config = dict(
    n_layer=11,
    d_model=576,
    n_head=9,
    n_kv_head=1,
    head_dim=64,
    d_mlp=2304,
    vocab_size=50257,
    activation='swiglu',
    norm='rmsnorm',
    norm_place='pre',
    norm_eps=1e-05,
    positions='rope',
    rope_base=32000.0,
    rope_fraction=1.0,
    qk_norm=False,
    attn_scale=0.125,
    bias='none',
    tie_embeddings=False,
    parallel_block=False,
    init='orth',
    init_std_qkv=0.0214,
    init_std_o=0.00456,
    init_std_up=0.0214,
    init_std_down=0.00228,
    optimizer='muon',
    lr=0.00793,
    lr_mult_o=2.0,
    lr_mult_up=0.886,
    beta1=0.95,
    lr_head=0.00657,
    grad_clip=1.0,
    warmup_steps=200,
    schedule='wsd',
    decay_fraction=1.0,
    decay_shape='linear',
    final_lr_fraction=0.1,
    batch_tokens=[65536, 131072, 262144],
    seq_len=512,
    doc_mask=True,
    train_tokens=913400000,
    steps=6604,
    dataset='wikipedia_en',
)
MLP neurons of a small language model. Each row is named by its layer, matrix (gate and up: input weights; down: output weights) and neuron, and shows model dimensions 240-367. Each number is 128 + 24 x the weight over its row's rms, rounded and kept within 0 to 255. Numbers have three digits each. A neuron's up and down rows have the sign that makes its largest values positive.
Before each neuron's rows, "fires on" lists the tokens most often at its 100 highest values on Wikipedia text that the model never trained on; "raises" lists the tokens whose logits its output raises most directly, leaving later layers aside. A number after a token or word is its count.

fires on: " can" 28, " to" 17, " could" 13, " may" 8, " should" 4, " and" 4
raises: " improve", " deal", " help", " be", " account"
L8.gate1267:155158112091104135139128115142146147129128147146100110107125168127212145157136181139115132143148112132141135114122123121127172121135150152117160112120132105117160108156116132121160133144114078161143117113086129113108147120115135138137123098157153132146139074097140141131151132122098146102153141113139115125103142128180132122142187146121175101154127134110148150128125088119123127127141
L8.up1267:154100125147132157155125105135153135121138149116111138118120130097142134089171168101098140125091113087141153147150122167173135134120103136104108119137114134105133116145148108141120138141118094104147108105146113186114150144085153094151155082122087083126132140134138140160095143160127148133120111135099135095127139135145123102116187114098123105142109155091196135160083106102076145172109
L8.down1267:130106130126154121129109117133133109140146110116130118114155117101161124132114100124138097146116106119120145107118123103103130137120146111125119136103125114187108109116133151133160128113154086114086135112114109148152135150138144122112121129116124142140080110115129143128087127098132145107157150134123134146101138117091127093133159136115135159118116080119134137116149143130143101117124

fires on: " (" 38, " A" 5, "7" 4, "1" 4
raises: "):", "),", ".)", ");", " ===\n\n"
L8.gate1795:133105161143097114135152141153106140134135141098135121129173171126114112116110101170127133115136126152119144118149144109147202130140126158133102185119114117143139132153108100097106142159138106145121149180083110126113123142100144124146131128170096167149104133152140108118137123147159111164131121141133141132120130126106131091136152129158105136113146148106135107161116109141107151167098
L8.up1795:117100083126133123112132133114133102106146100110116140076141188182130144115121178124123135122124119133153108144118111111134084130110140131148124114145144090155106129120140161150187150077076142158149124088136135119123123121164112129148112080111146143123102126141104138136125151124167110138112156087136099111105151173121087171110112153093142143117166117125129125119147182144106132167142
L8.down1795:130131151139097129078130131107116177135127185107178112172141116131118095162111118136110110136141128139106133158110136137130158134184146132176125108097131130113129116159122110136107172142118136127096129117140108102115127178164114148142079131159151122133126130146141110146112109104155144114107132099174149097105114098108132109127134130122102142143126138054112102137134097151129136136145

fires on: " North" 26, " South" 25, " Central" 5, " Native" 4, " Pan" 4, " East" 4
raises: " American", "amer", "-American", " Americans", " Pacific"
L8.gate679:115148158111114143132144198162167135111126162128158171129136116117126102120133135125149118142141125127114100084161156120081109103120156098159121151097106117126103104109115133144168135117111078140095112131158139098106155154139142151141160144100110147103131109133136121081144118130110085141085136125084143107108127113188130126157132117111147117122085113137151111133162119131126142116120
L8.up679:147184136120113094113112135111134128088127131105160138136106104087125127133137142094125123115107139139133115118120149129138150092125165125178120125142109149068094106131161116111149124124121107116109140131147129119138136168066105142134131143152082138134124156116128170113171125120138093159120116138090127095129087127171123140123093128119109106176113117090123146176126112180136139134109
L8.down679:158157156166112097115104191111128076104113138109116100151149106155155124195115160104132126155113197127151125104114129141108101106190069155158108138102129153090127144108142129158141134109120117120153111089086157141150146136134100120120118123141105150062127146162130184109138094126126132165100130186125141103152084084128142142146122143145124083146138113149148119105107137128102143115131

fires on: " to" 59, " would" 16, " helped" 4, " years" 4
raises: " leave", " release", " focus", " em", " form"
L8.gate51:170145129132163144129190119111150164168064159137109158115137119133146124113162116108100127158103155164094126155109159163109122134129139167121099159107116102147101094146128128150143162158140156075131144127104128128140132122105150091120115105132080133117121118109106123136079165121116132134159125123096150109108101142095126130102151198073052157093143144110091112169102108119116106118110
L8.up51:132110126154116141098122099128160190094124101154097163075132170175120125102115100122114100165121161123161140095125139103127128136118159145106166157112159089112134160129075143134121131082164172140140104126160141107118157119171115124116112102147139153142118118147145135120108128129150140083104119121131168123141118098140149151059122123086180177140069093115097158140074087127123141137092
L8.down51:140171133123118104130121154099125102149154153169127137156147192141140135111135137142116156137130125123137123121147131098137168117111145092172125119137125089114116115119127113128125115120136133110128134119151130142120111140121083123161132132119121127105073151124129148129097080136111133141146146112154083115150092144089167108095140185133151145133156143117104120127149139143145102124115

fires on: " to" 37, " may" 17, " would" 13, " could" 11, " can" 9, " should" 5
raises: " have", "'ve", " include", " indicate", " consist"
L8.gate159:103109143139121143167093106136126155152142137142130131149135114116145105117117118093077114136156133126143144142136110114130104116123086148072110102134107107078149068093121145110130114131122133126138106125111108125107124146160115117119152103123148083128110142168146077136125154095116157147107147116134172123133098121128099102113154163131138146138163114129151106092139116143130137124149
L8.up159:169111115149111165149137130129155143086170126118191141128136141141156117145130140120134119079140126087147152109156159130151148114127133148111105121164141078110131129117131094135122156131121111150120149121116180114141150111136152111148126137142101107137166086126143125136080118105083123129118147119160164131103131160097142124133176157130152125161125120145131114103106139136126093139106
L8.down159:131136149084130137135110163121132149121097103166131146124131097142151135125131128098134107141103144130128156143099100114123123147119081121144104118108134116138154125116081120142138124140128091104120150133088127182157150128122117127123128107141141117144115161110158072119106168128125140111154109104155105132129123128166103122135133135107085163135137105127131158106143154156124137133140

fires on: " has" 40, " had" 23, " have" 17, " also" 5
raises: " also", " existed", " always", " never", " contributed"
L8.gate242:103096121088143189131169103104111127160130139146106121097104107139161110157126107133133096101115129114086123107162149153151117089120106160127131130143142103122144146155136091099102077127104104121116122145162153132142125103141103070148122072124118169098149128137082165127154120152072149162069123124122130115115114109116103122114092148150112129101119101145118102143116094135123147132084
L8.up242:138123098138117171129086149157138146165172113112111109130095132077168105139108127071126101148120090149138120112138150076074124117121122145116121127148143116137128080112090083133084122170136117120124150118144127145110109133133092088127136157114132105058138129150127151107141105120141176136109157141126153130146137107149080116109185126118119122093145095100104139150127133148142150174118
L8.down242:087161149172144160122157146123149173127130098116131145165134117165126102087181119139112100120144136105161143154127150130129128099110109156083146125145121144128105117150080133151136104140068176100093120099149123077170143125109162102143135162115102091124124137153141138116143158129115176129146142125121143121137125107128138074151086140133117101146094098151131157143145132114080162134134

fires on: ":" 67, "." 11, " p" 4
raises: "30", "00", "20", "45", "35"
L8.gate1074:158146142154131092138140134153120142086089120116132144115110135178172099123112173123122144099117105134164123153120097139082096151149153102084141116119110096096120132127110098125096121101136137122104117115144137108122156144075148090123149126136126096117121142148105097161126107097116133120158118115144105121102114128165121102160118157126089158111141133106113166148152144123140187113157
L8.up1074:142145111127127139109123161166115154148100121086141103154160141118115099122147111119144123086122167134152065141117122080112107179144092149138134144106163150121110120122120088157111100136143119132122134115149140098153124155098133141117102147127074134152070115138113125141114119137092149168145167077084128133155097137152125180123157105103129123181074116158101143120144085109116101104176
L8.down1074:156139141118127098127173115121161132143109141119119137099150139111130142100151107173125093115151110180129129125099096089144104148115115108110127130089149168170135149118162118131140142139133152127134123192147105130177126128098119141119133123132125109120147147117137108147139101128136133111130097126140104130162092133169096141121082167103076126128124124145106127166135140129140131157153

fires on: " to" 16, " can" 15, " may" 9, " have" 8, " has" 5
raises: "rien", " now", "omers", "iler", " sometimes"
L8.gate398:148116140194137128120152124151112147151170118113122154148152100127192140135122129098122148131152114082147122100099162161087124123136120098132114128159121148107120127129171135155136094064093146159114171102175155110100144154076147119144087154155149118111156098093117093094124092113132154121123141140125117136122124073144132092098122101132103051136166104115121079148102142136143142131151
L8.up398:120130148137104164145135143157098139088148089163137130173124115135155115106107129147108144133124116124101126131119111146123084136156098094072111129090178177088149064143123153116148093140096173131136099114147158118093143118142130145122126132098090117141123133161107160146159128133138162143167129143161107124093143092145128101131105136137147106155165122132117108123104137092124131084129
L8.down398:140160127158140144145121152145141159174137088103165122160133122109141116144150083167128114163141116129131121143137101132123087099118130106130115146109165178126115134159108164125076103143164199060100121055156109149120123130129143110136152155138146142106166117124107143123147120114118171132190162127165132163128139134166141123162140136129115136118143179134124131142099136119140173154133